Weights of a small GPT-style language model, trained from scratch on English Wikipedia.
Architecture: LayerNorm before each block, learned positions, no biases in attention or MLP.
Training: 901M tokens, 13743 steps.
MLP neurons of a small language model. Each row is named by its layer, matrix (up: input weights) and neuron, and shows model dimensions 48-143. Each number is 128 + 24 x the weight over its row's rms, rounded and kept within 0 to 255. Numbers have three digits each.
After each neuron's rows, "fires on" lists the tokens most often at its 100 highest values on Wikipedia text that the model never trained on. A number after a token or word is its count.

L6.up1641:145139127127134164127110129117175119121124121138110129145106132146095121105126163143106127115089101133131167105125122141135136133136127136169139113184107131096127145129146152128111103111110113156158158128168212131101166118123126146066134141141120122095124132109091144146135159090135166137
fires on: "," 50, " ." 16, "." 5, "p" 4

L6.up2140:138138129103139138151131117140136136102105155115137087139077123085129160092125137136075100122117129130100132152112117169123047135166126129123147141094134117177107142113132121132133103156133178104125097112152172151145152120118123120181151123162063102139125134072165118159124161116175160138
fires on: "d" 11, "id" 11, "al" 10, " of" 8, "s" 8, "g" 7

L6.up3156:108126134137142204136120133139159132092126147103113123136100092077139098108099163142140133080130153119096072128113132059086115100150161093107144108121107172116070152146164132123127121143094097130125095168092156129127120168110110149103153156159133118134153162136103107115110114094135119162
fires on: "-" 77

L6.up724:098137103100142149132132158109117133163123137101119109080111147116190112144151103123111132119097146114151135166147135157077123157118132140109120157134133157110113120095131121085158110127101122101165120097141096126148122098095113121087158099107136100141128121135156153137099149121113130105
fires on: " |" 26, ":" 14, " of" 10, " –" 8, "|" 7, "." 6

L6.up569:114165166120134136134120109095107087110121186131089101116130139128156158127137069123102128132139125157129140189151143147108109103121111131134152159162119121138139138162111087148103139126128141129115157107149155146134142120138139127121120112124138133101135125175159093113128126122104155150
fires on: " |" 35, ":" 9, "al" 7, "s" 5, "," 4

L6.up2297:083101131126149119178119099091143186116056091109096151116141144079097090174090151107145123109143131145141154137148150142085155154159108146166108127106142119150138132175145165160113128124148098155149125113109165111092179142101152124103144144106116097150178111125137082110120131130124150150
fires on: "," 23, " |" 18, "." 10, ")" 8, "n" 7

L6.up508:199168097110158132108091108138182103132133114138134135122095158130113108125139115088136144121134118155119156110161117121142143164098143110143129126171140126152122136133108115089118124123101138152123113130091153126151080096141110178104119129128140109111134122162122134121150156120089131108
fires on: "H" 25, " Ho" 11, " h" 10, " am" 4, "il" 4

L6.up2199:116140120151174099160140123123166095100155112108144120090146135151154162134154137127126149143134141134085143145098120173125155124107119168133121102119115124115111166112099088124165130090160133113122152169126155144146140105074084150118109155131142104144132149115125101104129135126100118122
fires on: "\n " 38, "\n" 14, " each" 4, " |" 4

L6.up2180:107149113158151141128098184094100103094136139094121127165170130155086105137124165128116110104093145100089039091118165124128148151113125117119130173132119116154132130116142110136160129193079090125110137155127156116086084164143152132104153139124120142131111125130134103132124112110124175161
fires on: " as" 53, " g" 23, "fo" 5

L6.up1771:164133158107130112117118098142181121098092140108058095161086126086128100153146139147117133095111134163176124157082104111139128116150145086154135128166110097129121117126103146187136142110119132106118165134108120130127109163137103093101143131108125147156103105122109121153108077139104116134
fires on: " and" 35, "," 18, " which" 14, " that" 11, " turn" 4, " now" 4

L6.up3182:117158128099098127114144175174173158144159097128141131096170140152163076134121147161123090088087143143091110111163132100172124088121124119116152143083099123113133185102095096093114137128113145107100137114155104119115118132132136139130104083151175164097107112139114140172132095165131175126
fires on: " of" 33, " in" 11, "," 7, " Apps" 6, " a" 5

L6.up3336:134099123108103142176107125129056109110139170145130124105123149096123141139085110105102099118146107143154132138124156180091130134101118095125166156115161148088103155143134142149102157100088118139143105105162156174140148182129146105077131158121136108092141102110081162143160112143120114123
fires on: "\n" 23, " age" 10, "\n\n" 7, "ki" 6, "e" 6

L6.up2535:135136103143127106161167105113090137125073098102124119132125107198145106117125155135159125100124100160147114167142161163089145150159128171134159143140081122108120123091119132078117175093135056112131090119113150123142159112138088145096144086126089130139108124125127147109141116155113111125
fires on: " of" 42, "," 16, " |" 14, "ition" 4, " at" 4

L6.up1582:153096129096137086097163170111097139109135103128126113087093138106124164138170128109109109109176127176165126149131158097112160118122110119133091164134146165105092081076126120144181119090151139117099161144120192086144144158088140124131105131153150123152152099160136125132141125160149135177
fires on: " in" 16, " its" 14, " the" 11, "s" 9, " of" 7, "ci" 6

L6.up389:125092117126083152132110143136137162163164118127124134113142127091099151108109157126131137141107116125103084135129153131107081134094102153141101110143177119135133156130087092137111105138135080146101127106115147194104099100103132171126156098147142128145142125112155138127137143144138158153
fires on: " \"" 22, " |" 17, "|" 13, "-" 6, "," 5, " (" 4

L6.up1930:141124118131129140094126125118113134120138120161087091079127140066146167123142079102136109119128153108115137174114131135085147113131117155133118145136153113164178168132098144164161133152121124082117127163086207128105117120145158119095093128083088095100122167144128144165095141170118141113
fires on: " |" 50, "i" 5

L6.up2527:130137140147106126091127135108096131102119089088129125116124126157124104129130133135128132130123137120140107130147162143143083134192133132084156109118144122102142127132112113100128117169106154122130131139082121159127138106154121102122121151122104125121129113183134154147142079158086184091
fires on: "–" 44, " for" 7, " of" 5

L6.up219:174115143118111096154142083115103152172107165091106128102148119110128174109082090137131134134117173198105075106114130123125129171092094082115171149164110122115110120107096137126098123135115119132097127153129128119137139145149104104079116145150157101135119160100128122129126125137149146109
fires on: " (" 27, "/" 25, "'" 4, " and" 4

L6.up1779:108108152138124122165130152197112119120127110130143119089122107152105145123135122120087176071111186119126110160107154159173135126120143136131089125122097168103158131122105139126132099137142122107126152153142095117165093077126122104161134109111114153101164155147109167098142101119104156107
fires on: " (" 50, "-" 28, " Best" 4

L6.up1678:121163139123123121098126092174121120099103088096113087107135134106137132130129139154137116132120154090131105140128128146114138134105146153109174165066070103144109135120122106116100113084100096181127088104132097121153134147128118141136174086109157165122093109124122085120140139130146109143
fires on: " of" 57, " from" 14, " on" 9, ":" 5

L6.up758:142152080160155123105167146122135105100150128128128160116131132131129112128135123122132136131141113098068097153130166126145160095151089146130178142139130142122121159147150129124152137141122148120158112107138115100145118155110129126077118151161119149176131108156104121149088122153113127144
fires on: "%" 13, " its" 11, " of" 11, " as" 8, " after" 6, " and" 6

L6.up3101:163118177076144108099114181129152101121174146108131150101165112181149153152132156131082099114103130190149110101120093134152134192151158095123160144138140184132150143141149109131090137097120105123113130140137150128101136133136138132122138144132126136073149154118124162127105099072072149133
fires on: "–" 62, " and" 10

L6.up2382:154090110092142162157181102116121143126131158149125147114136133123129097122121147100142128128161146111114121138091119123125176113146115128119132162105136170096181143162139130107141122156100126162158111089132136135073159139095098129107151138186037123113197141090143161132123119091156124158
fires on: " |" 43, ":" 9, "|" 9, " Top" 5, " (" 5, "-" 4

L6.up432:128146140136159133156129120114078115143120138132102161136156139172101102129119114119095172145145165111181135162098112118149148154159149126140156098135098112104096122173143086151144116127118170114111146100133078154136154089106112114141131114156148139121137125146160085120132086136120136122
fires on: "-" 26, ")" 17, "\n" 9, ":" 7, " |" 6, " (" 5

L6.up282:120108121129113115128176102121087100049115124119151140185117147183089144156174150139148122136103126142118095121122115116102094127134122153135118153105148153148087094140134145143099132175101152090173117069156113114176126154164107142111172148137114115087146136106112202123152129145126100095
fires on: " in" 38, " from" 12, " to" 8, " as" 6, " up" 5, " |" 5

L6.up1375:118125115102138113124120126171168164164122111139073149140143116117115080137109113118123131162117156115118129105112147141096144112134133114151107122138110124104151112132152138125126134137131155168152137082115182141125125130141081127126155099176129180105109076121135109137114102129156120132
fires on: " the" 14, ")" 10, "\"" 10, " (" 8, " UTC" 8, " a" 5

L6.up2578:131106106143163128144135116133101132106104118153077088173126164094144117089102143150211113134075097159100112167083106119155089151107137124087129116124136141176134111138151140148088168137179129156124146160154123094151100108151155111110099132140130149114167145084123135161120126141121126145
fires on: " (" 39, " ri" 6, " b" 5, " [" 4

L6.up489:160128123100095136124115136094126119143121143140105112135156145099128142123138149131121115104145114121134110118144134163096101119111114115151052139084116161141146164155133121141132151170111126145109128128099152117138138145132137108158102161116135097111118123100100109124095080140110156126
fires on: " |" 57, " the" 9, " we" 7, "|" 6

L6.up3339:109135132126150168087131094112181121139115125128123115107087144136112135132110115130125131089107166126120123103128141112117110123158121141109141121160161110108143116115151165123124163117128130116145101130139150132132151145085108158113128180154134148127143160132174122131136145111084093130
fires on: " |" 63, "." 7, "-" 6, " was" 4

L6.up2508:133105118146131070148157086085130087084120135117137129166120083155118164176174170136137112136157139134119112138137126104158089111150108095140152140143144125103115148138112159128148132121153149103173135122182194175121142152117129153157139129134121110136116118110145104152160122144108073119
fires on: "s" 25, "t" 19, "l" 16, "z" 10, "d" 9, "m" 6

L6.up2444:142157148111099154122149186103153106141144148129135073087126149119139131128101148145117115096114168141098126077108116099073120129162140098125134102161112126095123141089113118134106112097119135142130100114148165123127118146095077169160111156112098130160130119105121153121120118107084159154
fires on: "-" 55, "ra" 10, "ua" 4, " and" 4

L6.up3292:139146145109134116144129088127181130148154127099156181127141142173127151128154150124084119142164134110163130189161107190159143109158141124138165105115117135143136154156167088145142104098160135130140142173109077103124155121127119139148119169183128117128171130142146136128101106097133136097
fires on: " |" 30, " (" 24, "-" 11, "\n" 9, ":" 7, ";" 6

L6.up2271:105159146093139146119120118148146142158125122118090114159106126157175151141135128144181168141183143135172147124127195140116129152103115130193137147156126132169144173134075090163172146111073108097129182137087140181136155138157148108121086168112115097156125116080122141134100098151133149120
fires on: "%" 32, " |" 23, ")" 7, "s" 4

L6.up3122:141139138116134081119154074093139151115136117057109126122142103131121145165130142123156120112110114110102133145111118108104147192109134124125135147122131113099131079119159126103106089129118109121141138131163086112112116127095143109187134130166110103122114108116094146115126115139142186140
fires on: ":" 35, " |" 25, ")" 5, "|" 4, "}" 4

L6.up951:170108119104140151094129138144163092119164112167154155159146152162173093125154112143094141133104124166172125130149132125152153123149154129170080103112111135133164132130136119158123102117097167150126118156144152136124097136101109153129097121147127147109158177116091102127099145129130156166
fires on: "," 38, " ;" 34, "-" 9, " and" 8, "|" 7

L6.up1026:139149141134132139104128141120111099149153136153114133107112122141150108143144133103137138117093071115163136222115140140123126126137125140121120180136113133145155120136081129138130140127160097127121095160120107125090139114127134143144123113101071182102154102153126131182135163135152144115
fires on: " |" 50, ":" 8, "-" 6, " and" 5, "," 4

L6.up666:107137146120148111122118119164110143090142125121072082139085091074084110162131141129155123101123116149135118129117116130120135152170167119134180112137127131106132107142122098135102134127104097139111089113101106128122108080119102081118136101136110123109138089128090125156134141122144075142
fires on: "," 98

L6.up2893:130170118128140179134162141129121138109168088109111145113141152186135144158106134131128152140093152152097113109149118154121125094081142127110120168130124115131119135130078144100125133149099154119095144090134179160116119131120158113116128117099146111104122133096130149116159080128137120125
fires on: " in" 24, " |" 18, " (" 12, "," 7, " of" 7

L6.up1881:174119096113134103097141166166144155105113133103139134118135087142185129140156122066116160124123146115141138111166110101143134152158165122147096112117147142147174145141103124115114136144142116139161165159116080125130108087132125138143121147186116102150132110123113092156138144115133090120
fires on: "\n" 21, "\n\n" 18, ":" 9, " '" 7

L6.up2700:104131110113115106102093115167132173138147105135108107127121136186129126151092132129128102132131137130119119132104106133102100135128139105129108138116115109122127116130136120106153115104131158139108140132123149139147117137144165146123144123135129170183138139113105055106131111112178153141
fires on: "|" 25, "N" 10, " (" 9, " was" 8, ":" 8, " in" 7

L6.up3393:088098129142116104169090120128127109109209105135138136123134122140121127165093116074095150139151096128122095121145120136137144127132155148149147119066128143092088099118098154108123113118084124134113091145132165135182121132163155130143112155154132095120146107094119172100116093143098148100
fires on: "\n" 23, " of" 23, " in" 6, "\n\n" 5

L6.up3296:128131099137132123158115133174135101145136144148077097115153143100149125145144136128108120138170111139166135135102077155101123104143131078170134140092085117143140134138130140150138156133137157094157177162141117101087124145129127114152123123117126172141153115124130162139130167149126156122
fires on: "." 52, "\n\n" 14, " of" 6

L6.up330:163111117116138155098138135118139137138141110145133136094157127112126133100143103122135146136134103125154090108145091137113122146176153110141122108135130104124113153124148136150113131104146135094086133121125159120098149113087119120079152135153175095101114124110155078117164152129125097146
fires on: "|" 28, "-" 16, "mir" 13, " |" 9, "eg" 4

L6.up2404:142121146132135124160109146116124136137107156133155163081137139133115089084135146130087147109109158093155128135117167089131105126099139188111079129116086146097134172158136103087132122096169115121149125156122121121079123162114157134108141123085082114116118110125130147120067128093147163094
fires on: "-" 26, "|" 24, "\n\n" 8, "." 6, " of" 5

L6.up770:127142124175106082070157178155077131139198088127164110087122138117148137138153106111138120116100124177144097115112148161155140132067123132161132142112135125113174143092093141158140108134144105143104117152117211104150181112142115141111128178078133135092138112141141113102154140130110169070
fires on: "." 54, " and" 7, "," 5

L6.up250:140161121117118149097123131145149144080145134108107141137164179120134125080171107135163118158158138140160140139136117111101144148134118128136117083104131197132115138131124098149156108061152142123124073156162156092123140123063131159151135144126080138140129141130189155143109131151131117160
fires on: "\"" 31, ";" 18, ")" 10, "!" 7, ":" 6, " to" 5

L6.up577:136114151104103098136154163120154109134106159133124173161176116125145088125154149137114150147124172145106127146147120151123141144134083112149127085124113106150124153143137138127105092133120078147166139114093112137130115128121114125143135119131119108094132133129135124153115142136161102083
fires on: " the" 30, "\n" 15, " |" 11, " of" 10

L6.up2018:146142157109135162112094153097131111182122100148161126071127154092155145123105155105163149101078122139139138090108141119115140148145138149105103125137110096124157106131163127158073111173106113135131099092128115092147117126133158132080133122152146161138134147126119143141095150119128152087
fires on: "," 33, " (" 19, " and" 18

L6.up554:126118100127119088126099080127101113107089104101112097127097119134165113089112123155138127104096108105121110142078138114120128140118064131147156141085116143132132137118153121121120124120124105130123129118136095156142118147092117123130086110108072137168158132138119107166153124154112151151
fires on: " |" 35, "|" 11, "." 6, "," 5, " (" 5, "  " 4

L6.up3397:171118125133146129137130103131154106178130059131114176099122128113083112153122120098127125155119102109111113142118087073113124144105135110126143101111139122118132115132092120139118099072100150124119109138137255138107107116108117107146126116127134155125136116155116151138146162128149149104
fires on: ")" 36, " |" 26, "," 10, " and" 4, " as" 4, "\n" 4

L6.up2520:122129131107130105096095102127143129113124138124107133104086136107147162162160103130100113135145136107127076115137142126149151110124178169172097177144123127119127146150138126158150124112129097105130117171094135112138107161131109120117063132084116133155117115139159144121110092110124133146
fires on: " and" 47, " fr" 12, " o" 9

L6.up1704:149140118157131143130149088127108111165082144096163139130116111114147115136107203143151139140086117151092124084126139094126114156103143088113114163139123126138102106117130109157107138167146158134098110087097118096150157116159091109139091140127153170153108188135125103119092100119092160146
fires on: "-" 41, " (" 10, "/" 5

L6.up1612:149096135080167117113109109123142112128155141114097164150138126151151165170153138129105134148103122108150136146161129162078139096108092110104117159141087121194164127137131074132106161153117121147124156117085144148120103164123182103120119117129110134115135123121127145141131109168116091120
fires on: " in" 35, "," 17, " |" 14, " of" 8, " born" 4

L6.up232:102116178128123159099111133134123105127139095108135133081092112131100173134147156119150172118137098161178094148150149121126136093141143151136109122114139116163138134091128103118140135144153114143132135129082154151125089116150164167114148105125142088130161105119201143127121173124094109094
fires on: " is" 20, "/" 17, "-" 13, " in" 6, " (" 5

L6.up405:153119112163106135099152156126120099132212161105083120151128137131136157113129131101157136090127124137111108161137162142169168118137134100132109167143127174134132141117150102098136123139136062129150135123128136117138162098139141109168100104105082106083171153127121122125131135140140152157
fires on: "=" 24, " as" 22, "-" 11, "s" 8, " Best" 4

L6.up2326:092147094115151137110190151111145138110164101133161098114113130092134100072163136110144081144093111136126136148108119106113111177123121158135153134146126101121129085151155148100104087109119072101117144127104144108124103100174159096136138135154166159117108190106142153146170158106115125137
fires on: " |" 18, "|" 13, "  " 7, "ist" 5, "bi" 4, "di" 4

L6.up81:141110162114138119145138111132115133132088123159087155095111108128128112129135119144121111158156145130140123121158158121130091146098095127118166160121114173106126088137161147149119144141066176101114149106127131108085098128092129147080141152165124191129107120124139096116084128126103115124
fires on: "-" 40, " |" 8, "–" 7, "’" 6, "\n\n" 5

L6.up3407:147165127083135117168122131114099140141131104117125104107090128119161123158116156134146117187134143133130135152121116119113142114160098131113125153145140129094111167143133139114172123097090141133135164158124183144163121117127156132106128139116118144166122117148120125156137136185157142113
fires on: " of" 34, "ing" 10, " for" 7, " out" 6, " to" 5, "s" 5

L6.up1417:080119124138173157147141118162137117101137131136154158097169119082141100151147163131111150138114134147095104124131111135137125117162095122114130157125120151095111075134130097079129128101131137137142110133125127144076119185109101113141125133144126129143081127132137111159125112080142097176
fires on: "-" 18, "ho" 9, "ig" 9, "to" 8, "yr" 6

L6.up1852:126149110146114124128141124107101129116136113150095142164139167187111161168151122116113130119126100142130112124072136147157115163117122137114165173087124134160094112115116161154115090142125109131120156116163101111134079123145108124130114144132159143159133171105123150100137175157094131129
fires on: " (" 17, "P" 13, " P" 12, " [" 9

L6.up948:133099119090133134152138100090093115175083132157128146102163165144115120126101130162118173100136117101105153163171116131094092159118108141109136173079145163134122170136129135133124166103106124140135138120117123107113124086091145138103129122136125106135124140128106141136085089093106123184
fires on: " |" 43, "-" 5, ";" 5, " first" 5, "|" 5

L6.up415:118113126124138119168117126172124107124134119120145152126088089149125120116113129138119104097104165108144115133088135129134088135123113126129130145132170136069115129157175119163137117099152153098154118110088121135100120139127150087142145110112124146156187103164178136133161136137131134095
fires on: "-" 21, "3" 12, " there" 10, " 4" 8, "4" 7

L6.up3352:117105132121131128130092116153071115077143140139135130169063153120105175089113129122109167163144123129080117092134115079109102076135125142171098092173132106113118114123144127155134100061125143145143146113113174112152112146087175078108127121101110118101158123120165136135151129112090111100
fires on: " |" 30, "s" 8, ")" 8, " team" 4

L6.up374:143102152083127151103169106132100165143104122164138131166155082136120148122127109096110160115150100127185120124132145104098139160157096114152109171117129136136136101157109089139155131138158174137111117123138132131177160177090167113110133114115136075155142142123112162123106122206120134113
fires on: "." 44, "\"" 14, "," 12, "|" 6

L6.up80:134116156132127120097137145141113104075114083153122094144122132139077150167113130149168148133121112154160104141078121139143157143120141136118113131113127119140109100130114136131121109110156147124158070134097142070121187100126126105173114161133117141129153158131170121137112125172137123151
fires on: " of" 18, "=" 16, " in" 12, " for" 10, " and" 7, " on" 4

L6.up3368:097128121093164164109101159127162142153106183131142097149166140107172136116095084089137112120142150133156115133139124149126159149151170090107178123167098169153164134135158153134155131103129145137127154172097139120106088124141105122147118101147173138167186142159124153102163143123151116116
fires on: " of" 27, " in" 24, "\n\n" 7, " UTC" 7, "mo" 6, "=" 4

L6.up2155:140113141105124121151138139149124091114161100103135161089135114140142145157125123091112131129144142144113132114081151127149125110116142100094115132116138164112118111089113183063125160149159088080101157117130173104100156130142162118136107139146117147152113121094061130124101131129133136150
fires on: " its" 31, "s" 26, "'" 8, " with" 4

L6.up1455:161117118101122145117186095102117145086126141119127143120148119120160105127108170109174129100104107133140125146128143148141117131109105165087142105085125145110135118132102146144117122118083185138092109149159168135162122129114151107128181088090172090150115171130099120143114153127131114119
fires on: " of" 27, " to" 22, " at" 14, " reached" 8, " At" 5, "^" 5

L6.up1793:124126120137113122157086173102120133135113083134159150172109117164106147170102158129120152149172127123137096153121204137121120122170118145121166126124113129116120111134133122167157103149125103135122137094088172126097090133098127111122090111103129116151162167125073102123149133132130166118
fires on: " the" 24, " was" 24, " of" 10, "s" 5

L6.up1244:158118154126114125136134111121143114155150143133137124155091085207151095155111091124140151082109084153115136150122122130114136087114096132126118114105077142134114128151097153100138100120126175110150134106134125159140151134159167144141128134129099152105121128176149112143133174143129121151
fires on: " with" 28, " |" 18, " of" 11, " by" 7, "." 7, " and" 4

L6.up2552:143113135133159080154145142116107106163128117131160113133117136128154122136118134116129134139095152147169124117124141119102136181110171113144134119114087193114104085122177112176117136134120095111111131154163127123134129121103114125159139091110145114094144160103166132116129141105112106164
fires on: " and" 40, "," 24, " or" 14

L6.up1291:086133098127118120146135138125127069111086119079149118115092128156102155138118161082145146140141146116121145101101143091154105105110100146072144144126116124075169134138159127151095117099109146130162127112147166108159180124112123096090152132125092132131114124123187165144133166135106156139
fires on: "s" 25, "-" 13, " |" 11, " as" 8, "ka" 4, "er" 4

L6.up369:119158135167123152079115123094145142139106090139116154160108163103145088152122130119146119109101109129105132161140111102128123140121153178131135126174122125075140142181107161107122143116117111109091104111145191181127137102137118131121145104139117150133135112125166165075121136137119127161
fires on: "," 50, "The" 14, "\n\n" 8

L6.up1019:166093124139137154103117160083151116153131155160128154131120116132145126160133135175125170170128113160125117143137105136168135107125144136144111154101094159139176115147142132171105125158174142101147121141096073122148140127141113127142128105151124150107112132170102155155084119134111151118
fires on: "," 52, "\n" 27

L6.up810:126133137127114071118097141106085169134094124127128122066108106102125138140117106142151173129118126128112124159099095168149134088097152138126109162115124109097142119087104121095101133113150141121123130126094087102113122134090134112136165117131127138142085135131134090122136178115097116156
fires on: "," 86, " and" 13

L6.up2787:158141107121158048132133141136102120145141127088130110104148109116137117137146122135152147127087109174142119123136144112153118146136147089124121170199132143149130104121095133189124161126125111153096159101151130135082149111129149118128150125113132149119109174107088162147135089110151126157
fires on: " on" 22, " in" 22, ":" 8, " |" 5

L6.up753:104142137126146124160127138136154135133109119140120119091111154170128118156149122137108135127085119120094116137121126124157088073148139131129142142113134111124161126161129144159087125166147129095116154150113136117130150176168142118182130123142139166135151149154175167146145125149143140163
fires on: "-" 16, " in" 15, " of" 12, " the" 12, " through" 4, " at" 4

L6.up1046:097105133097163144096125153137089165128133107104132140149113126127127131126133137116106102131107090092145147113103113171124106163149144142138143137107132124111077148143105135141149141115117141122109136136127180101121102136145119126106105148148167125129158109104098102149133101136111128156
fires on: "|" 33, " |" 11, " (" 9, " Azerbaijan" 8, " •" 4

L6.up2920:141077149116140085092113095140121132119115142102110150152108118134165186152128129137098136143159102158126124125140101138128096111138147141133155115148155137133096106120150128159119116137126107122101088143141111177102104135088133176110104118150099067128138129076118116124107145120076108115
fires on: " \"" 20, " in" 10, " a" 10, " (" 9, " '" 5, " the" 4

L6.up1051:122103113093150087141114122131121135106099120111128108129102137118150133117120103152168151110098138141135141141143139136096139168116125086137122142170141122130146103083134130142105155136101112133155154093127150160134137123103133117155147120116110117141118132086119150155153113151134151169
fires on: " on" 33, ":" 15, " |" 10, " On" 8, " –" 4, "On" 4

L6.up721:111112120105115147150124137119120135139118095126106151150084136108119109104121106114126100093132139111107121132152162094126120100136118135158135120138142120117149145108132109109128094114107090129150094110134114116106118161121112117109153124105129097132124114142130125102156131137103116180
fires on: " for" 14, " te" 11, "|" 11, "-" 8, "17" 8, " at" 6

L6.up1033:152100152140126107116128139112097073165130120177155118081199134103141099102120133166135144142144099166131135108151084116120118163143142165119112104096157126115143113094141103147146122128103163119136096122131061108112119109128141119073125081166162094132142156094129115136117110126123112118
fires on: " (" 31, "-" 16, " |" 14, " •" 6, " of" 5, " Total" 4

L6.up1116:086146102151164108177137139139146182115109147117167153170106202092145106131145123106191101127101109156165120138164142120112141122121085147091110132128103118119124107185141156117130129113105113161132120103098147122140129111112117128089183123117155125129145069110101097141151116136156115113
fires on: ")" 22, "," 16, " (" 15, " was" 9, " footballer" 4, " is" 4

L6.up2759:120131126094095109144113126120116142133130117100120144109129136169156137122114121110109080101090121085108093080103111131144093133127151156109113137115123132122087090121107084127125163106124131097129123109130142117157107089088087118138091104125146117106126112117166111138114128131136120169
fires on: " in" 47, "," 19, " to" 13, " –" 7, "–" 4, " and" 4

L6.up344:167159169106152151150135133126134123136155120172098143139105131156113147133170120167093133093090094105104137160128107106143142130129121138130142158142133131151114165111134136140151119144148129133151160115129143149193117126131179133152165102149152154089124155134123099155132142090133096158
fires on: " C" 25, " P" 17, " c" 10, " f" 10, " General" 4, "p" 4

L6.up318:118123129132122117158123087156089114115099142102095138072124151125124108163088122122121182101087141143116119126070110128139132119140107140154133114173147168098158111123167152139106140125135178127131122100117110146068082104110150119118102143086137134096171116128105121131151106168145111147
fires on: " |" 42, " the" 10, " of" 7, ")" 6, " and" 5

L6.up803:150102113109123124111128084175123125099144138162141123103103105099121133111164129135162174138123159119131096150142109104131142139116163171129129134106116118123146111131152085132143087113131103127131137141128147137136146133172158106161179109163132109150109115117126100120127156191138140131
fires on: " =" 47, " of" 14, " |" 13

L6.up725:206106113134122132123120092109111113134149073132113111114095119123134139114136133128119132087095120177118111149145137118169108150178111095117146143124135141113129169122112126122142150154112105151157158136111089142120148109109131082165120115115158136150170119113108129147135101146137153158
fires on: " in" 52, "," 10, " of" 7, " the" 7

L6.up871:145129160098189144182166161105094118104116126160147122127150144144144186138162127111147146142123106104128153139128121103081116110088109106101147160130138150127095127132086134136126134124119107122144130123124079113096086176128108111139106090099123125118115114125122146142147168096087123122
fires on: " an" 16, "-" 12, ":" 10, " more" 8, " a" 8, "," 6

L6.up2118:114104150133131122170115133142113125087200114109126112125120179149111106152117100169147140129096112117068152155108136134127094156124136110138125100099127149152158135145095128146112075107129111127133127148154127163131157131123097170174127107130155124107145135153120098114115132128179143153
fires on: " a" 18, " the" 13, " A" 10, " P" 4, " an" 4, " C" 4

L6.up317:115155103129127156113121151114149151095157109142113133111106154107127159162146137125149134145148147109139123143135133122150108108107160143131125167133158097138160120107125105107174143094120119144123155161117191156155123131108115089091102132122135134112143135141139120148132124080124160107
fires on: " |" 39, " also" 17, " then" 8, " now" 5, " later" 5, " Som" 4

L6.up2096:144127136144148091153125121093120142141130121153106146150126148160140139115167104152122130140100119076147081129075116151130142139149126124166124116086145141098106127081120149133134109112130132101152116119112101123081120135164120138153130086148157169132143141134144140096112153111103093068
fires on: "-" 29, "," 22

L6.up1728:115202112131142126109191120142135134137139147133140148169169115116158119103115131141163097117107152132097106174157094166102149127130135109121157093111100143111119151132071127111080110106145123167108088176097204177140148087170119122148120105117090116096107118140124147159137122121136167149
fires on: " to" 39, " of" 12, " at" 6, "ly" 4

L6.up644:133144121133127088119133164129126101117163188088118129133143124148161109157116145120126152111127148166147097108105138120095144141115146048130123105130139157158166103142116096145144129129119090117170154093158140146120159123152088149125114159128151137098147115102144076104139115127122090171
fires on: " as" 45, " As" 6, " of" 5

L6.up756:090120098111121115131097119121119100106077157135095150126116115134099149143110095141150122099141084132156143149146146131097114168169164110118115115184125139159121150083139118131112129158125111120115136142117145081118088078144105137145135135112145163139152115142090141107125131143106107171
fires on: " on" 52, " |" 6, " most" 5

L6.up907:147140114113113143140079106139100159120104116106110130103139142086112121141114106124108144105165125144107113152155125084053142167097137146133091173118121129089140159110129120167103110141154139134153110149143096106140122166123171092115116154119106147138115122129180161106099126115126135100
fires on: " |" 36, "|" 17, "\n" 10, " part" 7, " and" 6, " Part" 5

L6.up362:147128150120153130162115128128121085151097106129150097122165164170133194150158148113150151143126126129148124110132169145127128136118099160147156127136114138112121134107111152118140128110117133102136155128154137145126147145132131136124155156092121128151115157121102140132118114124113119102
fires on: " of" 22, "s" 10, "ed" 9, " to" 6, ")" 4, " on" 4